config.yaml
num_key_value_heads: 8
norm_place: "pre"
lr_head: 0.0078
final_lr_fraction: 0.05
max_seq_len: 512
MLP neurons of a small language model. Each row is named by its layer, matrix (gate and up: input weights) and neuron, and shows model dimensions 64-127. Each number is 128 + 24 x the weight over its row's rms, rounded and kept within 0 to 255. A neuron's up and down rows have the sign that makes its largest values positive.
A block is one neuron, or neurons of one layer that tend to fire together. After each block is what it responds to, as a language model described it from the Wikipedia text at the highest values.

L3.gate648 [158 139 139 126 115 128  76 146 154 125 103 124 130 144 108 126 140 176 102 160 115 107 165 176  88 119 117 159 168 117 122 149 125 119  97 116 106 161 147 125 126 132 144 111 111 127 106 134 167 149 154  97  91 131 164  99 124  90 132 128 142 163 133 123]
L3.up648 [ 97 108 139  65 158 161 119 105 134 125 111 115 150 122 125 112 181 109 157 202 111 131 153  56 104 133 122 149 141 103 112 115 151 140 150 128 180 131 118 175 153 120 141 144 136  97 147 115 124 129 130  78 134 135 121 124 118 159 127 144 154 165 100 141]
Mid-word continuation fragments. Short word-piece fragments inside words split into several tokens, such as red in deferred, ur in occur, n in connected; also frequent on " of".

L3.gate698 [138 122  89 175 181 148 125  98 121  90 127 146 125 145 104 130 128 124 156 146  87 112  85 135 116 128 132  94 151 109 102 106 137 145 115 106 146 132 142 124  90 140 127 119 126 152 124  96  96 121 126 140 100 111 135 120 154 117 167 129 114 120 131 111]
L3.up698 [136 116 148 182 122  76 170 114 141 129 114 150 123  96 129 124  89  97 106 161 110 170 102  96 118 137 118 157 130 121 145 170 150 146 128 115 165 178 113 119 130 115 105 123 140 108  98 149 130 111  83  91 145 149 110 138 119 112 166 144 101 165 127 141]
Mid-word pieces at line starts. Word-internal subword pieces inside the first word of a new line or paragraph after headings, such as Appear|anc|es, polit|ician, Railro|ad.

L8.gate85 [133 120 111 142 128 129 129 148 200 130 131 140  82 116 178 141 134 140 147 113  99  90 137 122 142 151 148 116 143 173 113 143 120 165 118 128  89 126 131  97 144 127 138 152 119 173 138 113 148 133 120 153 121 159 179  47 128 131 170 125 196 127  87 131]
L8.up85 [101 119 114 138 122 132 140 144 138 140 121 137 137 107 111 189  82 135 155 124 138 126 112 130 150 103 136 104  93 134 130  79 130 171 151  94 109 163  98 162 137 153  98 107  94 149 113 125  81 159 106 141 108 126 119 124 141 120 143 124 139 133 147 138]
L8.gate125 [106  90 154  97 161 135 114 101  68 135 125 126 161 183 143 137 150 150 159 105 162  86 176 140 110 157 139 150 164 143 108 160 128 156 152 104 152 114 119 125 139 115 138 132 142 158 153 125 124  84 142 119 156 132 123  84 123 118 143 128  94 107 140 100]
L8.up125 [ 58 120 119 105  95 169  97 152 133 162 128 156 116 130 182 146 162 106 125 146 110  77 189 127  98 168 150 133 131 100 112 126 141 144  92 131 152 144  95 115 183  95 132 165 125 133 187 151 137 139 141 134 153 109 142  98 117  94 120 106 116 142 103  83]
L8.gate133 [184 194 159 103 136 125 133 161 139 143 136 182 112 162 180 151 164 111 117 140 139 164 143 148 107 115 117 161 166 112 122 166 103 105 155 117 140 122 119 158  91 146 136 133 134 164  94 126 162 191 137 153 147 125  97 124 108 120 116 123 132 138 112 140]
L8.up133 [ 92 121 118 106  69 134 132 128 115 157 148 176 119 138  93 122 209 150  87 115 137 131 118 141  93 164  84 202 104 109 119 124 117 129 158 169 112  80 148 106 100 184 143 115 140 135 164 160 107 130 162 163 141 164 131 131 136 157 132 121 135 148 138 123]
L8.gate145 [129  64 158  88 100 141 119 154 148  86 121 162 135 140 109 119 154 109 103 148 114 147 127 162 159 163 127 101 139  94 115 127 134 150 179 135 123 111 136 112 134 131 134  95 163 137 143 131 132 125 180 128 152 134 115 154 132  88 102 112 107 124 130 130]
L8.up145 [ 85 128 140 183 151  71 143 129 159 142  85 117 146 153 125 118 125 152 126 106 146 175 151 140 112 110  95 131 129 116 126 164  80 136 157 194 127 115  91 135  66  98 141 115 109  97 126 182  98 124 112 155 152 102 113 110 117 164 172 112 127 127 105 102]
L8.gate204 [132 112 159  72 113 156  77 128 158 143 132 131 114 129 130 124 126 103 116 159 194 109 167 147 117 148 134 126 130 105 114 136 119 142 129 142 133 116 165 137 117  86 138  97 117 106 136 115 132 118  93 111 127 126 141 135 142  85 140 113 129 159 134 114]
L8.up204 [158 117 137 103 118 167 108 157 134 167  86 127 125 131 116 125 129  89 112 114 116 104 138 124 118 170 108  88  98  82 116 118 115 121 127 158 111 130 117 123 133 131 135 117 150 107 162 123 172 141 152 110 145 162 170 153 150  80 132 109 148 156 153 131]
L8.gate367 [112 132 139 123 130 189 128 135 132 123 118 163 130 150 146 145 154 164 101 135 156 124 136 118 106 149 152 144 118 111 106 136 102 162 152 127 134 126  89  96 121 123 133 120 104 157 159 142 119 147 117 132 159 150 107  70 119 148 117 113 114 107 173 129]
L8.up367 [120 145 140 155 125  94 119 143 100 118 116 121 132 110 122 141  95  97 142 143 141 100 144 146 184 110 186 135 131 126 106 101 162 104 163  94 190 172 115 117 118  82 104 113 125 115 130 144  98 119 188  85 107 124 117 141 128  90 139 130 125 101 137 107]
L8.gate381 [113 108 161 130 142 113  96 149 141 122 143 130 140 127  79 124 143 166 140 177 137 121 196 170 118 115 137 164 150 143 104 124 124 104 163 119 125  82 140 128 111 116 188  85 163  95 109 112 123 143 129 143 129 103 145 191 108  90 102 111 135 147 135 134]
L8.up381 [140 115 106 115 145 131 110 103 144 137 132 163 139 162  85 117 139 139 145 110  98  99 137 133 160 118 149  99 138 117 127 121  71 156 130 137  92 173 150 110 122 134 121 111 111 144 134  91 153 150 112 157 154 121 121 139  93  96 114 132 161 114 144  93]
L8.gate392 [128 120 147 121 148 161 112 154 173 149 152 183 123  93  78 106 165 130 107 126 122 120 165 195  85 162 159 127 143 107 108 166  90 136 152 103 124 100 133 176 105 132 145 105 146 151 121 144 121 131 178 149  93 132 121 158 145 110 155 156  89 163 128 152]
L8.up392 [120  99 150 102 124 107 136 134 123 106 114 132  99 117 115 123 167 132 148 116 133 120 191 152 101 110 171  97 117 119 111  74 105 131 136 120 148 100 130 110 152 132 127 146 109 147 104 187 167 146 138 101 156 131  99 130 148 125 120 149 141 141 142 138]
L8.gate431 [108 124 158 105 129  78  69 103 127 115 139 121 112 145  97 144 160 159  85 121 184 138 172 159 115 142 145 141 128 110 118 149 116 143 144 135  94 126 104 123 136 148  93 105 130 151 152 155 141 143 163  92 152 163 119 101 140  97 140 191 102 145 110 149]
L8.up431 [153 151 171 124 138 207 130 160 137 130 101 112 128 108 130 111 136 129 121  97 138 100 106 103 144 113 123 135 114 148 135 148 163 100 126 179 128 137 153 140 130 135 120 143 115 180 154 142 158 165 110 144 128 193 139 127 147 120  93 126 149 146  93 123]
L8.gate544 [134 179 146 101 141 150  59 169 123 177 126 121 100 166  78 104 132 140 137 131 131 120 133 144 136 118 149 115 144 137 148 163 109 172 186 179 116 133 152 146 126 126 120 125 141 139 144 135 174 145 110 116 132 153 144 133 123 138 125 116 143 143  98  95]
L8.up544 [144 124 122 119 101 136 103 132 146  91 147  95 147 137 148 114  99 139 102 159 103 119 166 117 103 152  64 109 121 120 128 131 128 145 119 162 180 110 126 157 123 148 117 120 153 131 149 130  94 135 133  96 105 115 130  85 146 185 103 135 104 140 128 141]
L8.gate549 [143 114 139 138 208 143 147 147 145 118  84 156 102 153 138 111 146 137 144 152 133  99 126 131 132 175 127 125 107 150 124 142 123 121 136 174 141 111 138 113 131  84 142 114 151 105 121 148 101 124 124 131 105 149 125 108  93 131 109 106 117 141 151 129]
L8.up549 [155 100 107 118 118 149 132 144  83 150 117 150 106 135 127 132 146 104 126 147 110 123 119  71 142 125 127 145 182 126 122 178 138 126 133 134 121 159 124 118 112 105 105 121 165 145 136  98 150 126 115 140 211 130  72 137 122 117 133 127 139 136 117 123]
L8.gate590 [133 168 115 117  71 148  69 149 137 137 122 131 141 121 108 156 123 153 122 116 170 151 154 147  94 118 174 118  78 129 132 142 123 123 134 152 169 110 169 110 111 128 115  98 154 104 127 147 139  79 160  85 141 114 128 142 126  91 131  78 158 139 136 124]
L8.up590 [102  95  95 105  99 131 143 133 116 124 115 150 167 124  94 134 156 141 107 185 132 157 136 104 123  83 132 146 125 121 127 125 131 135 105 110 126  96 174 148 118 149 123 108 111 114 139 170  80 133 148 154 167 114  89 139 122 102 123 141 134  80 108 135]
L8.gate604 [145 139 142  94 154 139 127 104 126  96  97 107 126 172 140 148 135 165 114 153 105 159 153 119  88 145 170 156 152 109 145 142 115 121 125 126 151 161 167 146  94 137 134 159 164 138  93 128 122 126 106  97 151 154 133 108 108  86 101  73  95 153 167 148]
L8.up604 [140 117 139 126 101 112 110 133 117 156 118  97 138 180 137 135 135 184  81 105 148 121 124 164  97 117 102 108 111 130 126 113 194 135 111 148 120 130 124 102 150 124 183 133 126 199 143 145 104 121  86 109 118 124 153 144 139 155 144 134 167  99 101 134]
L8.gate649 [104 126 166 102  99 146 137 189 152 125 117 118 141 125 132 124 152 166 135 136 102 126 179 137 132 118 141 121 116  86 118 144 106 128 118 145 111 156 139 120 125  92 157  89 168 120  94 114 135 107 144 133 132 114 117 120 183 126 105 127 137 124 134 111]
L8.up649 [ 98  95 108 118 119 130 107 161 146 123 165 129 137 122 123 113 115 170 154 124 125 125 137 153 118 139 154 153 138 115 155 122 165 136 132 140 157 116 146 135 154  77 133 111 142 115 129 101 193  77 144 118 126 148 154 134 131  79 133 143 145 189 142 133]
L8.gate654 [150 128 174 129 141 149 121 165 149 150 163 120 151 129 118 155 177 131 141 154 129 128 148 116 108 129 136 140 124  97 112 109 115 153 127 186 158 147 151 125 152 158 145 110 163 125 133 165  83 113 145  61 108 117  78 112 111  95 166  91 143 154 123 138]
L8.up654 [117 115 155 136  89 135 128 106 162  87 107 118 112 161 121 148 122 155 112 121 120 115 121 126  84 164 101 174 171 136 155 174 115 128 147 132 126 124 133 146 138 134 106 124 174 120 135 139 118 144 160  75  90 119 150 139 126  84 139 134 144 124 192 145]
L8.gate702 [132 107 171 105  96 146 126 154 150 137 151 121 154 119  97 140 140 101 144 130 136 110 154 107 119 116 143 111 114 151 109 148  93 144 128 194 127 113 135 149 133 115 148 118 125 123 152  72 121 139  94 115 131 114 179 121 126  98 118 153 134 106 125 145]
L8.up702 [ 64 154 112 112  83 187  80 116 175 147  99 116 104 142 125 156  97 143  78 115 106 115 126 168  80 148 110 116 137 133 127 131 110 158 107 144 110 136 110 135 118 144 138 113 183 115  84 119 162 107 134 171 123 130 134 114 128 135 191 138 101 122 146 147]
Mid-word fragments after prefixes. Short word-piece tokens continuing a word split into fragments, strongest right after un- (un-w-ittingly, un-k-nown, un-i-que), also mid-verb pieces like s-ought, w-ro-te, me-ant.

L5.gate178 [106 117 109  94 121 121 110 111 184 130 116 151 108 171 101 143 145 172 148 157 130 122 129 155 124 122 113  98 136 130 121  77 107 126 119 161 163 158 126 127  96 133 138 121 145 112 107  81 133 100 138 143 110 110  91 159 146  86 127 128 109 146 114 119]
L5.up178 [159 110 156 109 133 144  84 112 120 106 149 130 106 169 142 140 127 171  79 162 111 114 115 128 112 128 121  94 108 108 124 151 155  81 169 116 172 136 120 102 120 108 169 122 123 122 150 145 131 123 126 118 106 139 137 112 159 119 104 134 166 119 150 131]
L5.gate207 [131  92 116 130 128 138 101 116  74 160 140 177 167 140 151 140 131 154 131 162 147 139 124 137 138 130 138 121 163 138 120 112 133 131 152 129 174 132 107 142 142 112 144 141 135 154 159 148 133 160 120 153 134 114 117 123 100  67 129 111  87 121 143 124]
L5.up207 [136 112 143 161  87 166 126 122 127 133 130 123 115 168 157 102 141 133 103 113 149 148 126 138 165 123 127 122 145 143 123 125 111 128  93 109 141 144 132 114 135 123 146 135 132 158 147 108 113 131 108 151  85 119 130 112  99 125 131 150 117 148 135 124]
L5.gate591 [153 119 131 139 186 157  69 135 115 174 136 117 148 143 152 141 155 143 147 111 154 161 123 128 102 122 148 105 130 152 114 133 143  94 105 143 135 128 123  95 118 126 130 111 113 148 150 123  88 110 126 140 118 110 138 124 140 125 132 119  73 168 123  94]
L5.up591 [124 126 152 116 129 160 140 132 125 137 162 165 158 161  82 159 117  95 161 120 178  99 129 156 169 120 111 112 143 125 133 109  99 153 164 128 130 129 132 112  91 134 179 121  99 136 186 172 124 128 100 117 106 103 135  92 151  80  94 128 103 148 156 104]
L5.gate629 [106 131 145 112 107 142  93 142 129 145 119 132 131 147  85 151 116 134 184 117 129 122  99 154 105 126 100 120 102 132 132 119 134 119 140 166 137  85 130 163 121 139 116 119 128 135 169 139 124  92 152 120 107 134 152 140 137 130  74 142 134 142 166 123]
L5.up629 [175 133 128 139 107 158 102 123 126 142 108 112 157 157 144 131  94 134 118  93 123 104 121 112  87 126 129 141 132 164 124 126 138 152 179 159 155 143 129 114 134 132 108 110 147 138 119 143 138 143 128 129  77 117 141 149 105 137 114  85 107 114 108 133]
Word-start fragments after punctuation. First subword piece of a lowercase word right after an opening parenthesis, quote mark, hyphen or slash, as in (s-inger, "s-et, well-k-nown; also after a short split prefix like un-s, ch-ang.

L5.gate39 [118 125 157 151 124 102 136 144 165 169 108 117 124 118  68 106 101 152 134 128 120 142 117 155  95 125 158 132 133  76 126 123 174 144 147 146 136 138 146 143 182 123 119 122 171 125 125 159 118 129 147 148  95 132 113 141 121 131 134 124 117 123 108 126]
L5.up39 [124 138 138 135 132 122 144 125 169 120 161 132 108  93 162  88 105 135 134 119 123 172  79 127  83 122 148 114 128  82 108 132 167 128  89  85 181 137 159 115 167 141 113 117 151  76 111 113 137  68 139 145  74 118 172 121 141 122 142 149  82 114 134 102]
L5.gate251 [134 131 112  77 141  79 166 112 141 129 134 131 137 127 136 112 108 135 137 144  97  90 111 121 107 151 157 116 129 135 117 156 109 143  99 109 179 119 150  98 108 115 143  94 141 136 146 127 147 113 154 129 117 144 103 138 127  84 166 135  92 123 158 122]
L5.up251 [164 114 126 115 151 105 110 128 132 154 141 102 101 150 131  95 132 114 120 110 124 124  72 105  95 129 102 123 114 121 151 126 137 164 118 162 179 134 119 141 169 153 132 161 112 129 148 151  78 145 134  90 108 179  65  96 137 113 166 117 158  69 118 106]
L5.gate363 [155 116 141 157 130  94 113 101 116 147 126  86 113 130 162  97 142 149 133 143 157 108 101 121 125 101 182 165 140  97  87 167 160 140  79 117 179 125 149 120 120 105 162 102 131 190  93 125 141  96 124 143 112 143 125 142 128 150 116 130  86 111 144 103]
L5.up363 [145 100 165 105 151 148  98 121 111 140 121 102 123  99 108 129 155 106 124 173 155  98  74 125 130 130 139 169 155 130 148 134 134 126 151 140 150 148 129 132 128 116 144 134 150 133 135 167  78 130 149  88 161  97 125 121 124 128 149 135 172 149 130 125]
L5.gate667 [152 141  81 137 107 156  97 136 103 113 128  81  99 149 146 164 146 110 101 140  98 114 131 133 118 129 175 146 124 109 111 119 176 147 133 103  87 171  90 130 118 117 142 120 164 138 117 138 130  81 108 112 131 172 109  74 113 117 138 122 124  75 123  92]
L5.up667 [141 129 126 140 106  88 123 116 167 111 139 159 153 167 122 114 138 190  99 147  90 143 146 152 135 136 158 137 164 103 121  95 128 163 139 131 149 185 127  98  74 147  88 131 116 120 117 121  95 131 120 112 114 133 172 110 126 129 104 139 173 103 119 147]
Mid-word pieces in headings. Second subword piece of a word, mostly words opening a line, heading or label in tables and infoboxes (S-our-ce, In-ternational career, Y-outh), sometimes in prose (football-er).

L8.gate147 [126 123 194 174 130 151 111 102 128 134 162  82 117 118 102 122 116 135 165 146 121 156 132 113 157 107 148  96  84 113 145 112  88 107 159 173 121 118 113  83 154 158 101 123  79 125 107 112 126 130 119 118 152 149 121 124 148 161 120 162 136 124 133  81]
L8.up147 [130 111 136 102 123 110  96 151 139 119 155  98  92 126 144 149 162 132 130 152  86 106 133 149 128 117 114  96  97 140 129 123 137 109 119  90 116 168  71 127 112 114 107 138 129 137 164 138 132  96 123 101 125  62 124 153 126 146  97  82  93 138 150 129]
L8.gate183 [181 129 175 138 134 142 124 150 142 126 163  95 186 169 133 127 141 104 105 126 140 138 134 177 130 140 144 117 133  90 121  86 132 135 121 110 137 158 138 112 172 124 161  95 112 113 121 143 166 113 122 119 106  94 126 152 107 121 175 114 134  87 114 117]
L8.up183 [151 140 149 119 111 127 138 141 129 153 131 110 140 125 114 101 126 109  66  98 102  90 110 106 121 116 103 118  95 140 167 153  78 120 108 108 146 134 200  64 153 181 113 139 158 127 129 167 150 130 183  92 113 136 136 104 123 120 191 117 131 108 143  68]
L8.gate232 [136 102 139 103 154 137 101 122 112 165 116 122 113 167 139 185 142 118 144 128 188 149 170 114 124 173 109 148 144 101 106 132 174 185  98 203  98 134 150 120  99 126 107 101 133 152 104 132  97 105 136 134 136  97 124 125 140 129 117 146 121 144 141 154]
L8.up232 [129 164 153 153 129 136 141 181 151 129 127 118 122 164 134 106 139 156 167 131 118 157 121 103 140 130 122 146  92 126 155  85 171 132 115 121 156 137 128 121 125 124  99  98 168 136 124 142 107 126 152 131 132 133 124 105 149 110 120 100 154 111 132 167]
L8.gate243 [158 140 115 114 153 125 140  93  97 108 108 139 144 152 111 154 157 118 117 123 140 103 124 113 132 106 111 101 145 143  98 162 146 121 139 124 103 132 168 110 143 128 194 120 170  90 133 145 147 140  93 124 147 120 108 142 132 126 159 153 125 143 144 120]
L8.up243 [126 129 101 133 111 119 144 175 118 150 139 138 132 134  82  85 134 120 118 189 142 118 115 143 111 138 151 133 120  87 102 133 115 130 142 120 146 120 123 136 143 151 131 115 133 115 122 135 192 126 130 152  88 125  95 155 148 167 103 104 161 178 101  79]
L8.gate276 [124  95 128 155 158 143 138 158 132 141 143 110 131 133  87 160 114 158  98 133 157 144 138 135 109 111 149 102 133 103  95 149 131 142 114 127 162 166 139 134 117 137 130 126 125 139 104 147 133  98 196 117 130 156 122 141 129 134 127  96 128 123 137 176]
L8.up276 [137 112 131 145  93 120 120 108 128 177 156 150 149  85 113  87 129 110 139 115 154 133 138 114 116 129 125 119 123 117 122 130 130 109 131 130 162  98  96  86 120 147 125 116 133 176 127 159  85  86 100  95 139  94 125 142 128 156 115 105 102 106 128 145]
L8.gate300 [168 119 123 107  93 135 138 128 113 173  88 144 107 168 117 132 118 151 114 151 113  95 108 154 126 124 162 100 131 151 113 112  90 155 120 115 130 121 148 128  86 130 180 115 205 140 124 133 113  95 146 120 169 129  98 126 134 120 106  76 100  94 125  75]
L8.up300 [113 179  83  96 101 126 138  73 153 126 146  79 120 167 135 150 102  95 133 160 140 112 143 143 104 122 119 142  98 114 137 207 124 131 127 109 101  91 108  89 122 106 169 158 116 161 102 128 124 134 119 100 114 116 122 115  96 113 133 124 140 114 126 143]
L8.gate383 [129 137 143  86  95 145 128 127 138 142 132 125 121 152 127 163 154 121 160 119 123 153 102 132 145 151 104 167 126 105 149 177 183 151 119 102 143 139 152 100 119  99 131 134 113 101 113 163 134 130 134 126 111 131 157  87  95 132 121  97 123  84  84 133]
L8.up383 [145 133 137 128 109 106 165 158  87  99  87 118 115 122 139  89 111 125  84  97 157 176 109 117 102 114 126 143 117 125 124 165 153 112 140 118 142  93 119  96 184 131 143  83 156 155 127 125 110 122 116 105 109 127 123 121 165 140 128  76 132 126  81 138]
L8.gate472 [159 144 136 114 161 118 116 117 136  83 145 125 130  99 148 126 160  75 130 102 113 136 138 133 138 136 169 177 133 136 111 129 147  97 105 109  88 123 170 117 154  97 116 133 140 116 107 110 156 121 170 121 143 119  84 102 137 140 157  83 147 124  95 137]
L8.up472 [184 139 119 115  87 150 119 119 150  48 128 126 124 130 120 151 123 119 104 143 166 156 142 152 137 128  90  98 136 118 127 160 126 160 101 115 160 127 196 103 152 165 133 145 132 106 139 171 184 120 122 156 107  99 143 116 108 105  92 129  87  93 104 127]
L8.gate484 [143 128 141 125 147 129 153 132 135 155 151 166 128 140 153 145  78 168 103 112 129 157  80 157 132 132 149 149  73 101 130 173 179 161 164 128 109 164 132  74 133 111 139 121 123 135  84 127  79 102 161 121 108 132  97 130 146 139 135 113 144 160 175 152]
L8.up484 [150 120 131 131 114 128 153 139 141 103 124 169 104 165 161 105 117 119  78 107 134 113 133 146 128  99 109  71 153 115 137 144 125 131 119 107 150 121 181 116 115 137 147 127 105 140 112 182 114 147 134  87 118  71 156 122 116 139 107 132 141 116 142 101]
L8.gate485 [158 144 151 178  91 121  92 113 133 157 104 123 116 156 141 113 164 111 148 117 126 128 128 149  96 141 114 127 111 134 113 155  99 127 108 114 140 127 126 119 149 116 132 133 179 146 127 173 110 128 119 139 138 125 159  96 148 126 108 106 162 131 104 152]
L8.up485 [125  91 141 146 134 152 146 112 100 113 127 127 114 109  98 117 115  73 168 119 172  80 118  99 118 108 148 118 111  84 122 140 113 138 112 113 143 152 152 148 161 151 127  97 166  91  90 148 138 142 103 126 133 108 127 160 163 128 143  75 104 146 140 143]
L8.gate499 [139 148 151 113 104 114 141 142 132 118 106 131 184 112 158 134 124 143 135 131 166 125 136 137 113 100 106 116 103 117 131 126 111 115 163 114 138  85 133 119  96 109 134 144 150 149  92 146  93 133 140 139 152 135 114 100 125 115  99 106  92  77 165 144]
L8.up499 [166 161 140 121 152  93  88 110  78 127 161 100 126 180  91 110 137 130 139  96 138 103 148 119 161 106 118  98 146 112 160 138 102 133 129 133 165  93 147 137 136 137 121 131 120  69  88 135 119 172 125 111 139 134 111 140 146 127 155 165 191 116 126 141]
L8.gate519 [149 134 150 142 125 118 140 173 141 178 135 115 131  83 130 171 129 157 158 134 115 114 156 127 126 121 140 100 117 115 134  95 134 127 133 132 112 141 134 107  97 129 177 108 146  93 127 141 121 115 165 108 125 125 120 111 130 125 120 106 130 171 105 133]
L8.up519 [106  98 137 142 103 154 148 168 115 147 120 110 127  56 117 167 117 102 128 123 102 109 106 134 141 147 123 109 144 155 189 100 147 126 162 132 100 147  80 135 126 116 131 165 185 134 153 107 124 124 140 118 135 132 126 135 110 110 107 135 159 113 158 139]
L8.gate529 [140 122 131 100 136 130 159 108 157 108 150 145 152 128  93 125 121 148 151 116 127 111 151 105 171  96 160  86 124  63 121 143 131 167 158 155 168 127 166 127 160 168 155 125 125 137 123 109 112  93  97 135 163  89 147 141 147 138 147 145 132 119 120 146]
L8.up529 [106 160 119 124 125  99 145 189 122 132 142  88 127 150  99 121 115 121 144 126 148 102 150 103 128 135 103 134 120 115 143  69  97  79 158  95 116 139 127 104 108 152 142 103 140  99 129 154 202 101 126 128 117 143  93 110  92 110 145 161 140 134 109 129]
L8.gate542 [126 134 181 156 118 109 151 145 119 114 149  99 122 122 136 122 128 147 141 127 161 119 155 146 134 140 128 102 126  91 100 134 150 152  83 120 155 141 148 154 159 153 128 118 106 136 114 138 123 149 108 130 123 103 110 106 160 136 122 100 158 117 122 118]
L8.up542 [120 134 107 148 155 111 104 164 168 124  85 114 124 133 125 109 114 123 101 146 151 116 141 126 109 107 131 122 166 113 139  91 136 151 179  66 129  80  68 115 150 123 104 168 128 153 112 129 119 106 135 106 100 111 117 109 133  95 132 102 105 133 132 107]
L8.gate563 [130 147 126 135 107 135 132 119 123 107 141 183 108  94 119  82 153 103 160 117 132 138 120 165 159 124 173 134 113 112 105 117 111 127 127 116 113 133 125  82 127 139  92 128 109 135 146 165 119 130 116 135 108 142 121 111 165 109 148 156 111 137 103 160]
L8.up563 [146 100 172 118 160  99  96 148 136 112  89 113 141 112 131 152  99 177  97  93 153  85 132 175 111 105 134 129  92 112 143 119 117 159  92 162 136 119 146 136 136 109 113 128 120 108 142 158 111 129 111 115 113 149 149 133 146 111 127 122 130 158 175 173]
L8.gate632 [112 125 164 120 113 135 129 134 152 133 102 100 123 137 106 160 127 134 142 111 135 171 165 136 126 138 124 107 108  69 109 115 109 195 156 140 154  93 200 115 128 105 144 101 121 144  97 126 164 129 131 164 110 132 151 120 142 111 135 144 135 162 148 131]
L8.up632 [ 99  78 132 115  95 151 123 120 168 129 154 103 115 145 100 122 101 142 113 116 120 102 130 143 152 145 127 145 138  91 162 135 138 141 135 143 132 156 119  94 109 111 139 154 141 112 129 156 148  82 123 112  85 109 126 131 130 185 147 112 173 121 131 141]
Wikipedia heading and label word-pieces. Middle pieces of words at the start of Wikipedia headings and labels (Pl-ay-ing career, Spec-ies, ==C-areer==), plus occupation nouns like v-oc-alist, music-ian.